config.toml
n_kv_head = 3
positions = "rope"
rope_base = 10000.0
qk_norm = false
init_std_o = 0.0
init_std_up = 0.0219
lr_head = 0.00634
final_lr_fraction = 0.1
train_tokens = 609300000
dataset = "wikipedia_en"
MLP neurons of a small language model. Each row is named by its layer, matrix (gate and up: input weights) and neuron, and shows model dimensions 464-559. Each number is 128 + 24 x the weight over its row's rms, rounded and kept within 0 to 255. Numbers have three digits each. A neuron's up and down rows have the sign that makes its largest values positive.
A block is one neuron, or neurons of one layer that tend to fire together. After each block is what it responds to, as a language model described it from the Wikipedia text at the highest values.

L5.gate230:128102149140062113152147108150127123105152174094169097092116146088119134146160147097140148124118147097155170105136120102091160149109137133170110131120082094137170150128153151077114134096101132102138079098113140105113143077137167110111065120147128127150105158174133125106157112160129091138
L5.up230:147143143173094125148107115092102124158162124095115133151142162134135133151104137146127142117081120140130117103156119133166103081146139107124145081119130153135136143119123166111133103121100131144113133126122143134058164094098116073112081124156116152140090137143132113113100129131147094184
L5.gate337:104088134161132122140094073161152122150145112128137087136136151131126144175132107123152134105108118114150146117076128134096108089090100142108117120149172131121156148088096098154125107144155112089128179163100109157129108125140132115180133118114114084137123118126150131055162156129155178135
L5.up337:159130084142137189130122102129117143123114147150138099118120152125136181132097096134153123116140137164106124140146110121114094112130142108143122104158115085171150114093144113116102132115131118122131136117132109161102128114065139103146139077092109173160148131120114143141095143113143131119
L5.gate536:124125200099154077101123139072136114131171118155139120119140150132163119149113104186152145165138126138129102109163079137094114128146131149121118128097130150115130151141100171168134129145085146130117093144119100121135104079101123128131104152100170147125139115145173134123125135125144147144
L5.up536:160112122154128101129136132160162166119154132126169096048147163127098102132118105151106148119176085135109117112094108134079122096133156141147091106138125145142107149139109136164157162150126126123104139099169136151155130147107148114129072130118115182127098166112150127154111143161095169111
L5.gate730:144131127119108131124140143130111140128122129167102119091156095162151145152161129136164137113144128124124115114125162126129108148105114130153126110171121122120116172136138096100107114160123166073138148119154113116185144146134148122152105123139111157160119165134133106100185132129109115065
L5.up730:110117123138140089134106149156141062152068130111145115084127154110106126147103118121138102115170159188143157171152118140181143071117128115116109113146144132141099135136105123167146123155131135144108108142114091137108118101133106111106133085085123178137119128111129164165140142107122123128
L5.gate847:157144093154096127142094165122112114138141138167143141148102157104154156109149136119152146104089146113135112121108124122156109149116100145153136124123126118156121135123101158153106144132118152108111128164144145123178117101136130146147101086135095129143139156129110150089118111127096135129
L5.up847:162154105119104113110114147127136155114107102133153169100142139135113105176108148052131111152114145124147148126137097166088122158149081109135133120128092105121128171083152128140099139139143171145103116181125160108111132105144160130110091136160130137113136093112139117100149116130120140120
L5.gate951:166132180140166096095125106126133128164112117151117107118129144099091167132122154104141157127153124150129148132168163129106142148086144138106093081195145130183134117111132126163094165096099132092112129084121133157158114087122139100128141107128128154148141129074113135134095138129154136126
L5.up951:140117131175179133114131128112138125127108114164109099119131141151149132134108104103157215117134121117105117158187157145116097102116140146151149101138134141187126103154119125109138113076135107098137167087155166151085150101151155106152115120133134172114154111144127125125146106094165126086
L5.gate1322:121109145143137109116138128127112125152149134099102130120093175088137133106118124147144119108164130149152089145124147096118172118160128123126141094130120098142140129122125098080122162084136117135156115118132149110123126162097128141167167171141182137145135156161101162087126098092120135147
L5.up1322:115126152168096097134113143173075106138115152129115130166103123136109101157112126146106157135113173106147124108154087103127142110182134125118173146072110045121118117112157096108090116112167193084147123139144109091083148155091084163125142110104131113126153127124118140144108134146146126131
L5.gate1331:128156142157129116118138085122105129116160101117101133133147153130143096086137105150118148121145132143117090172147138106161156130132111102152131156181098106162106161172112100082101121164088142102109149163133107155062116133086139089141140131155099106128157110125126126121110146123176067161
L5.up1331:139152143120126154106111118144149133153177149117122143113103104119098106098127111145132086128124104161145130147160080113101128146158098112129164162163132150099126108102090116084173192148133177145129077141106149171122164127141139082133088139113139120141128123140131144123123141132135119159
First word or word-piece of a capitalized name or title, often after "the", e.g. Star (Starr, Silver Star, Star Trek), Hel, U.S., United States, Sky.

L5.gate26:185134170173161147105096148147121126100167113114139091127105148149121116114095096156107166105129094103134159091121151135113098098167136167137127138157123087146127148162128154119076115113140165137147124119133123102127093083097134148135109099153172117149139128116116092133142170152125108073
L5.up26:123120137162079104127144120146125113126109098101116174098111142120150136080134124077119097143135153134153132124147160107105099087158105101149061130147099078110122088135155128134101134075169128112123106118112196147126092130112112114082065141114157104146104131096160138122151111120163177169
L5.gate150:158119086120066118134139145146136085113098125110095131153162123135150118139135142135127136138163131117125105152136136134143175110125115123123060092116133112142141115105185144124116115105127110119136125137102116120126103160095116107097139119188121148120089113104100144103135121119110105100
L5.up150:115127107144155118112118097101137141173123103136087112175128131115139129167112136166154155112163116145113139098125116085097120132138130141157104145155087092152092093112143109142097116099107114151123154125109135112131130126150096168157141120165151142112150158127146135141094126155145115166
L5.gate240:106130170128132160147115136144123130118124135139162134127128129118100114134139117154104116106131135132150097091116136129115094122138084127157123145173146162133151134153124145129107144143144109151092133090141122091134101140132109142096143097165100107104095134163105145162150156134120111127
L5.up240:138105150133152141147134108094176174132072087109111114142154094125112116098084116107088166175111132136114130123105167135116147108077104139130111098118119098116107136125107114126123127171139125123114148124131109121145156109124101139127086118162075115128113089104132104146124162075114161117
L5.gate796:129131155170138123139110155088158119100125138082117080124126129114180138122099138143166160117121147138136124090161161116148120136139135170149110179121115132143091132142100125130103119130100121171118109138139112156115119150134121115149109157145105125110123132084136097072133168167137173128
L5.up796:122150084164156108146119126172124128148100120148164090079122139145123164108115114132160122124102172123139139138135104092122163106103105088103142164147124137181146106102121142118135131125121135139134083145119130149135112134165133150119160106121087071101146141154114126100101114118117119129
L5.gate870:161150105051103124156115109109116127146107149112149149086151153118134122157101157106115179133104126119128120165131073117123162110142150126137081118155135129195117094142142121151090120117087128103150098129142163114120127127124103136122142139161122143168129190075112125126107104145170080092
L5.up870:115108139120100138139125175114162098102136125124083129102099100163144132159142128103125122168119121108131097144097079124117154135165102152122173126113160183128066128144151113116107137138121161138160183121162102120149111100104127122151123112135138124121092102088120159148090137155146143111
L5.gate934:102158149164139154130077120118164078124114138166133092107129098138167138130143128078150129106115129127152139091111162120128100124130122122094135140149150089157161097149118112141142174110132110169095155104111155128105065088168117143105124153131159147137104127081125127136153159182158151130
L5.up934:148113144155177099088137166109143139136134115155104092166113128152164133101122125132094118129136160146158148128126104126161157180132066075117124115122173135118092104069174118098131126159149104147124160123141126117135111143128133158123105142075136119120109159153111172094099148105113126126
L5.gate1433:136153113134119143117138157144123118156079138116128148118155158163133138120161081123136126189127146103144099130185134108155125105148092169137116148148150141132112117145130108131068123131131117102104115164103129121138098123156115132129096112158136125168126133091100118150119145142149148121
L5.up1433:110094166134135122112097153109132182122134141139091145165160122137155136103128088075139123142111113109095129167099168091115096131118142156109124175159131106163128099111129167110126106173132168181100078092120141140118119162149122115081136138123126082115162125102137135122091188153133100168
L5.gate1459:152104159136126157154097121165156163120123192140159102164101136123170139174096129138139147135109086135146089146094099154106118118176119118113118116164130129168094122129128142159121119111091100141107127130143110109122069139116135148173101117106134143125131161108142136100140136156132111114
L5.up1459:151137116101118141120107101115128119144128107104138121132139157138117136125167118131142142115090120136117102141106097136141093132160124174080102113147111153106097104098098091101132119093083172112125133145181116154095124095144154080099181090092143147132120175099120177114144113101132131124
Word-piece tokens right after a word's first letter or two, mostly G or L, in names and technical terms, e.g. G-ley-ic, L-le-ida, G-f-K.

L6.gate493:146100070136092095113124092145139141139142126160107151130135161135138124138161109106153128158152123132108097155153098122133106132139126121158095114194101152120087118121140121138066165134084119123154148132147138151158119098108144129107146107194163125173119142133065106151104111117122097079
L6.up493:139160080140111117130187144106127138127110119128106096139165108121113127129126148142118119126147130139133102155148105147133141137110171107151084115153083111143134117098115118144075165113142114142146110121123130113107112138124126136126132153169130108148152108157136100148075133125087112138
Second word piece right after a lone capital letter (L, R, N) that begins a name or word, often at line or table-cell start, e.g. L-it-ovsk, R-ot-terdam, L-ob-ster.

L13.gate361:165104145108122175151082141107142105116097149139176135093119146130117081143081136123100170137133134135130102126125122157147131126106115121151145117092115080148135139120112110097119122127118127139177151133109146099129151129124141103173145134166150144143159104107125121146168145126109113137
L13.up361:110160086143105150098119112131141179133085142125125106150096150128116114110133137140137124135137112141131151163128106174141138088142139153133120135114168130130110134124165145139090105076086109176127126123116138106157118107152119085086171137127124146146179108081120163139119082102085097164
L13.gate559:122130112136084135134111180119145112140134140146161154109157129107088090145142124091122164112145129165123125143094125130146118097056129155123100103120089125114103108106116144148132114103133133106141114139090114126114153145176129086133125130088134149124163109113086143172116139116140131166
L13.up559:146130130117114152137097116124169164109121131100163148138105102097112083133127137143153131101115132136153124182194149111097150093143126110153085102112119131144077108129085146135127100111145113091118138115096096141111136103145149104108113172131155125104150121141101126116121126076152135130
L13.gate671:107150146110170133089109152162070115086135126129129138101127144123165159126133175071139129159186104155095116098132068142164121102109117122132120126122157121138127129110130147157099127094108125159148141125135119080117119120106158100116119135149132158134112085159131123129089150137154160134
L13.up671:134151140154095135143137146139103129134092152142131122178095162153119126125113145139078147095137114135108096119130117127127117121119092131117121077139107100114097144100186179102153123118161132131135129080164128145130099185119115128141116128108141112128139120105132142118155151126131130158
L13.gate991:141137103085100093113130161099184144124081136123169129110110121110081146130132182119070139133129135149121130124088106127156119088102103134135133139112072159092089132131106155106134153121145101103126095142114097127157116127142135131092130123122124130122120123081110163121112142121086135143
L13.up991:142115113172156129127154105106137136142139147156113098148164130175111124117114111153135115134145134125142161103174126088125113142139107113091144128121136145152091125117124129123166097137075150175137152074151135132134123128147134102125153191101152139129106125162142126130150121110145084100
L13.gate1026:141140148098137155118139149108140127143076129166177161120127128082110132137135134138110127126109094134135128139110127181114107096125114086113096100121107111163144101132147163123099103108147090113142132170115121098166146097119108103117128117154120146107165134107147136111120131117135150114
L13.up1026:140131096097163121115129140124151153156124152179116113130108167103125107114094138157096092152122170137113104142159128132162111127159102110092156094155097097113088146159125108178119084103147077097076137160111146117137088155103105150101156145131092110137159127112135170084133086124124141115
L13.gate1053:145064134121100150127125135114138157157147156106099136132137161213124087094129114127142134122158155124100095086140096129158120118101124063151145121092114133127109130136152118131166134137155118108130167121148139103104134125102147151165125143128137098108122142078142112149127100169149139143
L13.up1053:132118111130118144145098140130130148091133143104118137183128176130143103136122141094106107151108140131093131126109125147117137067084134111164115107156140180154157148145098137129132085164152128106128149136079147117108088122125149133134121168154126146151149109113135120111133161165138143151
L13.gate1066:144097166117055127137107131098145146110127132137153106159148130153125112129127140147135177127120142167164132151149111122142142115136125109127100152095081120109078096129123141140105142121160123119096110141142121157130069148152124105126160130124141078161084124097117115159099141116138117166
L13.up1066:160161164126131130067145130102098118171139119128139124135140128185108139134121143135140142059129107143144161133186135135150114157169111103095107126113131132127159106152114139072132129124177104091118088114088107133126125108124126125160124111106141121122084147122146129098083164111138133154
L13.gate1328:145117145080100110126101153091123169098132116080171132143096180109092130132139166099132159144138112128132135156078118154169154076121127114165100132103077141094123148165127153103114130137133120099106122159128073133150097138132123127125126126146120161134162152079125145145100127125133132129
L13.up1328:107100145089171100110119123106133167105063162103146105145157106094108122130115158101143136095134110146083147171093168177170127119123139113103107156133127134116088120128153155084126125125115112078177091146157072111118156124132115139111146108155092124143158156102068167121103170089108149149
Military ranks, official titles and appointment verbs that lead into a person's name or post, such as Lieutenant Colonel, Lt., President, promoted to.

L6.gate143:142123097128140127105127135183126158141077185129180127143103143090123135112130112113162139096133153100172142139097089126165111120140121085116113141129136129136110156141119130110085120102120126141126109136115119151142097162075129148096154150114128151117143131138133121131097099100133112125
L6.up143:133125111164138147121096119161139126131131125125140141112158113143109123111121152135068118131100077132128110148167135156138119143136118106128137082100082078124119150155135148171115131147106112156114121156158095128083153116118176141162131140148150127111098109164151097151138145138113127128
Tokens in biographies right before the institution or team a person went to, such as attended college, educated at, played high school, joined.

L13.gate56:114137137133131160132119126115148143136130114066138118071156157178108140124135111163109132133148118079110094129106099107133084092146138154143096145132115130166112126122126130166182135080118078105096131119142178126117124148133126123139108172124130115170192138125128129126116166140137139128
L13.up56:126136110146131116190105092130104150136118134101141121130174103165102149110124147138127123123140129156145144164133145084136112138148102115177136153132141090165149124136103175095118126148119093133163138093140096103147152137130128136128106112130112099122096141163109124108111148092132120144
L13.gate191:127124116134105110138132125153102121162116148068146122112115128124115169148133086101153121130132156164115165140129122099155111122112142126135108140129097091163102093112145116142111146144124127122095088125157086152114135123150137129100130089173175147166150108124078154170115133099116121114
L13.up191:151106116101161113139110132169149146146118171129126112111128130134100153102159097117143157150110120103103095095126146093169097088102132125131156156106121111133134157163125127138141134111107131078101125133145097153091135146098111118122085136166126175109186123136142144133157143105093135099
L13.gate261:111117164132086138110090187128133148161141144110150115122147088154049120157101137121125146148116110130111090130108120137157126090136125145137141154171125130130106125106134111121127148152142107152088133159144129172133129110146122141128121128121139142125084123110145165166141097140106153163
L13.up261:100118180111173138098095138113111143151155129129162114153110074155064134168127173109130142154111121139102112083104111142133144137143140144147163138124111137155095181087138104090142095106181092172139119139143114107144107121167079142095145119110127140113114091133145129146145156158106142172
L13.gate577:091109106095110065165115095117145114099115104103171132131123143102117128142126154144098145079132085135069086164148131112126132113149154118090125180136099153130067104150131094108156095087152112126133134127145135157181138137115123104122137156123087122139123132138167104118123175133156119137
L13.up577:120138110123123114086147136138154129122126085088122137122161134106092095168144145139127167085135176149090123136159071129138129130091148160131119110129140111123150104077125116172121110134096150117123129134123124142120119081152095116093117117143134128151197067122156145141124120093126094122
L13.gate843:139120165131133061177087117114118129126099110123164123106147107118114136148143116100118135143129115128119093114126125142141155125143132171147127144160124097137083115131128095136135134108165170145136134094141132165128085106155144099113137105127190102084117124108118131130125150107135127138
L13.up843:126160132123102168144090132085100146085184147163168143073182122132150113084117154121134134122132133157152110142153133124115139132117153164081126115109126128183080084144094128137179137105123082133088101083084117153114126147143132156140113122132104156152123103140122143154100143101127073116
L13.gate997:129118132146107136141130160117121149121141171118134120132101163115097090140162131093117128104124123170125120113118090111149153135113142096159145123122106148159143141147141128149148133104154111157116143174146200136132151158048144098122136139098137165198123130146125148144177141123118103089
L13.up997:110177100136109152134130093130111109135159133167134172127138115142127151114090149130128179112114143147088155130103148123155112182107157166119090139119157143123162105099124135135130133121117109140096139098131109127163118152159120108132130139132110133118111098150108135094174164093137102101
L13.gate1376:121113157092142107169140124105103089136137117123124132143137140125157134117138160100122131090135107098128132168119132087156158123126139131187137159112178152102113114141081081127125109134140131172086133146168135149108090143157089132129121118123128128094104111130141113123117129120138129130
L13.up1376:107111096139121141096126094157138131113165125118125159113105135104168154111103125108159216131110135135102108159116121140137090129114181162132112145145136159135103125100161135131132145138142146126135136102157117111111132118067142133144115122166100110129134092117178105144093142146127100110
L13.gate1418:139168110132138095155098116150079119109133128068147132082097118124141132127179124096117158149126158136117104126136145122165166129120141083130112105097157075127155122154077111160137132184120131163103192133145086169127127090115152114084150145139117147113152165107144155169117125139162095169
L13.up1418:121106160140140126146135153106145109088139138125126134094093112182123127131164139142120136125168136146128145119162090130158141134113130147168151100133160155136143138139101104132126128135138104160126110121118135117142122134129121137135123109131130132133150131076100104144101102149129099147
Word pieces or whole first names inside people's names, mostly in tables and lists of athletes or credits, e.g. Sab-ine, L-ars, Steve.

L5.gate52:113109107141127129125144116136117128130115117104132117120152159124124145167119101148166155107147118094143108161132116105148128133123114099155131113164113083096131153165136128088120135151174143120119124135118129127076146115114112160155089139156138146124116171115149101129139115145101109159
L5.up52:146143126106086157104083123125132142131137141161126105135139131179111141111135073156152125108186129124111133155105157121136138148113175076141116106185091119127102095119153136118126134142135133143131116104143122123130139104124133098138128138125141106162079147130114144132143156139133127144
L5.gate186:143095106110136109145132103143110141217147117143151127143115156146118148127079137153149127102114132115134110141143107129131134136139086127154127128113114133126129145131140160132127112141123108140087138166125137167135141098149111142096138137141123126177121131139125126117164081110138136152
L5.up186:111127115095144147148123130144122136148111160118119142077125111115153138132115115140122107124162112137170146147097160119124092177107094074138084117125127143156129110135154158127085115072161116109140145114129126121162142092127122118151145129145113108084096142086150141125159122165124136141
L5.gate276:146101079121140086132106123147104138179133153158086132121110124129153067140137102076130144132136147111156136118120122148178122108130125092127140149148123147133136136141142101150114165119201163104120133158152128125184118171105120146143076121122116118164110148125100148114133129121124132095
L5.up276:174094122135137131167109170143132131113132090096093115123146155145169151100161089129148135109127132166127179126106147155123146176116138110115121165090144096118119109130121137137166133152111202123106143098143142115098143107157153105095123156094143157116137138112134132107129139153092117106
L5.gate553:112145091119125132140080102108145137111106145115124118100170077131139136160158167121147123092164126113141154135099127093128161128070146079142098124082096155108135071120141135114100116084110142104127104087120095120133138142123118114146118145110100098166109119104108126117135152100121108143
L5.up553:109111101168163135143126158153125115139077128104186134131097141117112168115104115150125137118102159108090114121087179134113133084137104131155105170152131108158115098152105109121135127126148087150141175128102105111138141081146110173111120125104134107098129176128085122127131154129149116143
L5.gate761:159136129164143108074116150120131122130135151134133126105109116118106118110100142127110117074084075108091136118150148109133114084110139152099112144130141172113116095099165179093093111138121095142159107091120145108138137109137172165153121145147147117107114171155104151115132157089102166170
L5.up761:105094133119117104162117133116186163142141153153167104150103129123130071122131139164120163167160119166119142148124102144146126096152159106119096134079124108138147143168090110113171134094133136149108170138160159157129118143109154124146146175133157127140148119106157099082158166129141109176
L5.gate839:118118070132077111160103147119119152167159114156105135098121116115140135154173135110121147143145138140122107192109112158117113096097139125095124091093106104120118109131142172108126139105139145118136081122101107127133126151102142080133142133171112116141147119116126134105148111126159170131
L5.up839:144137151123122135144149136096139118114132163121164105166134124121130109138101154116137095102130137150101143086110116160160145117161105142153089112126100076158145137118170157166118115128128148171121095131106122138096099120096131100115134138134097119111174099106171124064113158114173100121
L5.gate957:122136079141141083111118134109124129137139139134120105115131108142118126138168136131146100130119079100141108155147100156168087109096106124107135106144105123130103129128128146141095116108099087128131122157114183134171143142143133096172116123082136139151105135133127139130164150108160151137
L5.up957:100152085105152089098094138129108159130074129176122118165128082116118091133121160130152131113184153160133117122145123140128145173151138112144146113156106142059075121128104111127100101085115109092139095103102152112182137140130152094174077129123129084135140129153125121139120102083110153138
L5.gate1193:154136110160203124138095106147103122140115138081152068117136153130098123144158120140129135123165109174144108134143148098126085093129135152142122136179105143099164116094143161138095116117117084109119133148136153162136140124104138093073114137140150101140117137139083118131140142110122115112
L5.up1193:119181136079145157095123148110116154127120160112140097144150139151133121121127135109178159133100127153106167170153104095096119133121144130130066152118117105139097129143159188137115139101162138175126090135129102095112127140137109106130123154155130154113157173122136139130054143157124083109
Verbs, prepositions or possessive 's right after a person's name or pronoun in Wikipedia biographies, leading to a school, club or event (attended, graduated from, took part in, competed in, High School).

L13.gate168:110127129099130121098151103147128129108165145102131159110171112109146113130167121172135118135164148100128105137126116113158157122089145130170122134113136157146144160141159093145148102115108119104127141116129118174122118112121144110110164155087141116103142095161124078082137151132073134142
L13.up168:113091106157119134107089107094115129189143167097133098148124095173130115180058089118161106121174130104146115140163166120151119165074116086133139131119110139156125101170130125125115147141136124125114087141151109159134100083161145160101096153126158128109081094138133150113109096123103100128
L13.gate176:144100107120139104159134133125120148111096128117131123077142142114128133148131081112085111168172143128149118138116129142116178090119156093134130132119120150115097114152137137113127104133125121101118160102044124114114145101165132145127121103123147103111152160127112136105128138105109140063
L13.up176:131102150172174168139148092115142127119095111109116133122154113120141146103105102118090132108112135112127135109103153124116129107130139087119160124096103144160113119148111106115118115120114128120147152137103115107133179160168136172121101172096143112101152148117158139114144135121094163104
L13.gate268:117127166125166134124139131135117131164119163162086108087121129130125165136112135164147099163086144091123154140111132084107111111127136116133132104180155138137092145137115116123173097151152175120115144139175139145125139156091103113167088153131142158135119132161125124102104085133098157079
L13.up268:149132092148119101132153148148099122100142074150173128151156097136114120101119115119099118111170139110139152132101153144118176087112123134128162142089094127145136087112116104158129124130112166127154129142128135128142118144138098118106119155137099116137143138138088154141132137173094111122
L13.gate485:109111126178105131109127128119108126164138156060129110160085144152114133136109102128096134117136123146101107161101080102109135072122123153156145149144127110153159110126129125124086161179142142101123100136154105106153111129172132150160120142128136146174155137111114136116105090152129116118
L13.up485:093125140125113115150098116139101118143162120173116125132158125136105125105119134130178131109154096151147143105067118116138128149111143116113132157124136134133113108111128143131128123119134130146110104137147140111141111129106101133148129133094192158157140136099151118124139098121114123149
L13.gate683:100181106120095087140135126133132109107169129148131163120140096108127102097151083183124136096174149152111108149126145150166153106117116139121095149121123147106102125142156117102153132136148094084117106110101111109144083103128162123136094108111181122157125131139137095154157178109172132099
L13.up683:137146138120114164156121096123145112116128147127167125131113155148136088142153152129145102138152113139131128126102151149126099131118117137118146133141082139126144107152131179127158148160135149134064131127123094136120131109138107158128110156123155152188153156128096114124107149140122103164
L13.gate955:109106102133134100137091138144097112170181154153099108164103092134135101142143141119171151141118146111155130155141136122131113107140111096170137157159155132128123134105150121151145128129095124120099094135117100161112094135100138118093155144131109152173149073119157129114108102149142114113
L13.up955:125147174127147171179145118157103111121104152115117097171133128068140145100127130139147093163138123123114103158139163136121116104122147114154163146133112117172121121117150157162106082119120077153138096133164075171127097110074137134099119168141127152175117133094122106095095117113119127124
L13.gate1277:099151090129113145102117116133146129102156152103106136180128126127134146108123130115166083138155132180112124115120123157157106107072141110147159144165173111118100154150130139135104141147079164123110138120139091129140092118117150134094110108138138156125120097125166130102135138136105139152
L13.up1277:152119142115109124157167141116121122131151155113183118105156134103122109121131120111177132090139112116154129114102120120152116092136139151138135150114124138088118136113112139149117075129108125124131110128146075130118122096098089144146137085136139151118167108107083162110120131137177105121
L13.gate1381:107131135131145165102115139126190158091130160143100130118124124061126086106080105116161132138189133088108126147152156123172119075097116112146150148146112116146159159107168120119165160120127114150137156112124129149130106120147149150134135121186122173114169139140117125112157088094154091119
L13.up1381:129141113157127147142128111173164141132144140114083158101167077075136135092124139130106134127148099102101131096104121135148096081116123182109123096098125130141103137090131103165132132153148149096116143170148118143129109152142088107150161125142117112159170114083103123120107149152144092122
First token or word of capitalized multi-word proper names and abbreviations, especially the U in U.S., U2 and UFO, and City, State or Main inside names.

L6.gate791:126089137087107137115115109127146089150089166080171092090136140154133121158149123143142105134089137162111118155119127133146128148171136126122184135177150140105119151135100111093117169126128146126138146135149162141104107151150102103141088113125137114199089155104143123145155114133090132122
L6.up791:127130074152180155109146166153109127130142122127130158102087140122113109117142112106151131138162181136135101113142108146180162120120102139122148128136100135117154138120159133210141100071155105092118178157080126119131124096104170123161156140121156230119167106145104107120092100135095107140
Mostly a capital U opening a word, acronym or name, as in U2, U.S., UFO, J.U.S.T.I.C.E; also scattered word fragments such as underscores.